config = dict(
    num_hidden_layers=13,
    head_dim=32,
    intermediate_size=960,
    norm='rmsnorm',
    rope_theta=100000.0,
    schedule='wsd',
    decay_fraction=1.0,
    batch_tokens=131072,
    train_tokens=902600000,
    dataset='wikipedia_en',
)
MLP neurons of a small language model. Each row is named by its layer, matrix (gate and up: input weights) and neuron, and shows model dimensions 96-191. Each number is 500 + 50 x the weight over its row's rms, rounded and kept within 0 to 999. Numbers have three digits each. A neuron's up and down rows have the sign that makes its largest values positive.
Before each neuron's rows, "fires after" lists the tokens most often just before its 100 highest values on Wikipedia text that the model never trained on.

fires after: "\n", ")", "s"
L7.gate385:523587584533569425470544480526517485478584611518530559569520497548579432480464493517521468568422463471485531513555508513462537523576475448552389434558505469547498434489453441495469522570528493439547508519598412451497444534513495552513457517516493537487604468505501595469470552430487516498
L7.up385:578573532543532485456488447540412564480476516572455565531479500587639467569402556459543525551518525436517587542571428467378509510518562512481476493535470534476471444477501433461481487462500578443542510528484431488536454541500502427588373514483515546443620467480546594500528489467465563434

fires after: "\n", "s"
L3.gate130:424496612552468499544522480485499458450510515477578497522549516534515446431501477602569485506403541548500473532455500490513466586440400498578438537529574577524487517471445479506501531515483482514455545462429478451543418507359519526419416447494502569504631396514477492483435560462485503543
L3.up130:531584492509422515433517489563456542395421428332518574518508493505425468535610511541416472429518460473428457440614425433485612566581522491491404474452497449529469466532545477526499508539553503506534529465528416479531436560379582528526476497510602560495522455541533490445594553519461475531

fires after: "\n", " the", "pen", "ph", " Gu"
L7.gate554:585485455571450508550544453520569467416516536469541498482453410558534466530468560558433530489482517510566515451492511435509560551533507439509521512530561565437505459549438442504531480558603552529539475586541532422462459532487532518416507508541494514479569493480434486553479600381519501480
L7.up554:495567485525560526460535461488420443488577573485537510513444527406458474569540529466423493464518569553571466410525458452495487532544573478432421519502475546458480565387439545549568549564520501437476515407431466434512550450456462491479475473531529497543504503490532486570538467491434549521

fires after: "\n", "ed", "7"
L7.gate856:526494577401600509522524400528431469474530559555502487528598461606530448465457558529543377576385450635447494607508527508493498532485413426451404506603488524452471479429544459469560486465513476418483547518573515498503509547390432555433427526563490476564496474505575541579467474593501586460
L7.up856:481474517476515521565491453556493435439535494520472526548590489518462474452567544451539394584393478643454480504559483422467511482513505542504485442676434479527514499414510389494592513538515439530553558540631525514455518534447534517515590570606501511535496488382619471530522481482551466443

fires after: "7", "0", "4", "6", "2", "3"
L7.gate444:499480499547497487470521397516419427507518514532511400498607483506459533424575494529509460518610464499585579545506616452546572553489474440514460520510536610518381426502466494596447508420447444407457503514475593455426580503531533517486468504565468510538500505455546468561521501611508440440
L7.up444:403545553484509508598509525519452481473500453425513541502422530513445502568366504491468426533283579531477551434567516529527446459507546445472412538473556421522525489439441482388457401464464483547372521569498474519545464472430381485545555517440456400488376462506404544488528502422628510435

fires after: " ", "-", " Tim"
L8.gate882:444419425500420452492485495526522464520485477501515497466511530580519543471464486507522569528566524449441500578452454540498469507519530522408485464576425507442464542496497512460556536476391457507387530490503493473449399489508517476495462455411394493505459514472473450505476399595441484408
L8.up882:587483501506514481610544583464539509475602433491506494539558490502589549492417579554586479466480468525519466532575493523527521529619465472507528432482523422556535526396453492528476509448534465523483418455559534475551555442575608563567523492602481447459563541527515487557560458490529483432

fires after: " |", ";", "|", "-", "s"
L9.gate875:497495468609459485599541526419498528423496487528541543562548508508531537575551490464360358498529510495483503500540601529524552538427578519501499431584562441508494473484522560546418534506448477503492436510506571441453469498537501432440519470450464542419537504542502511456513599504421528501
L9.up875:491459493507419518401535487518539487538532556375563500534549515461488568599556529485492545431543443508501471457478533530505545494543477552577544512440542523478526457573573514365413597600490511542516523527523491507485492599537571541532398462523541451514492437528524525492526611539473481554

fires after: " ", " (", "–", "1", "2", "0"
L6.gate501:507527503421473523503460412552598583491575527418528517545508549457505583438530466538493499547485508480565433444486496513597516536490541494480500523548467549521437458534458532530544525518518539450526462535578576395543492470467425485526488509461472482546524423581356541516530488504475498495
L6.up501:473480527426454457563573556543491485444529512504508410545541454474497444497533486518511494534420489478509484515489403508505540470387514513479525519463471471495487474528514539429512414429513405480461514558593454478500520345420450579502537549548516437496447506491413563558525427583606576486

fires after: " ", "-", ".", "1", "0"
L8.gate251:468531585479501477529507409568496537520483527420547474589446450471483537472534449613528505611468423519537502380545534436485471554509399539519483489470490520454588484580558471436541527474526544524458442545594525529564370465521486479520475458529457435436576480471455519520496521498491432436
L8.up251:516482497530553497519507489490471502455474552468494511448520491441443490463534394495586478454476579511558547501505490538524512489424506534416339480408310495365435543504466489438511509454484512484472420519536482391596549430501600567490518422533461402405509549460477508518511474536476459494

fires after: " ", "–", "-", "×"
L6.gate679:479504569585460449516500523546394538512467510432542464448521533489498495538501496577554461486534621450564531552422498534453613498471501468391493424459475505482528526443548494443532411441442562498542461450520554588597492463482577489492473590507508551426507363601496610620507379561412535474
L6.up679:521556459529527540537481533522494523566487536451431506499455547492572497510483466397568418511460448620518460509505582546506476481495526597501492420520515498535452375541486497508454518451607453559475517503484530438584554459483461577482523477502410391479527440452429537536592492507518429429

fires after: " ", "-", " mi", " \"", " ("
L3.gate824:517471499525471462453508547541419535504441513530446487484491502339584563569479569523487490501437519506507440506461474430492493479559462517601568447456536432386502578551536496446524428391520563503471453432511577461613591487430442427541521582534437460526483497581514493508544586417506435509
L3.up824:507494580544653468575519463529470569600435462524411376510498581427491495521449549508435417574425481548552440457464507572511483492522517527515562550513513521496558519419443529474552541507591433474500561539446530387501558390525468475389577521468461470508489541478550510557491617474619461508

fires after: " ", "\n", " (", " and"
L3.gate562:567443499463468529493432459615519533560495452424501578534533528510500526494476610561468488550488522534423494424474470497507552545426564540493472474539493474401446458479418505473538451393647454457570510503563454474496559464480496485500483513436504453478580431581456470463497482518547465559
L3.up562:537391448508583446481513371551549569530503458443487454547509440497462432533489556459472533531459518510638567555513597477453432551534545449540466545506499453555512437405477528489537442414551516506490463422478364494451521430534476502408556567488481557486515539529458472509467465558562508540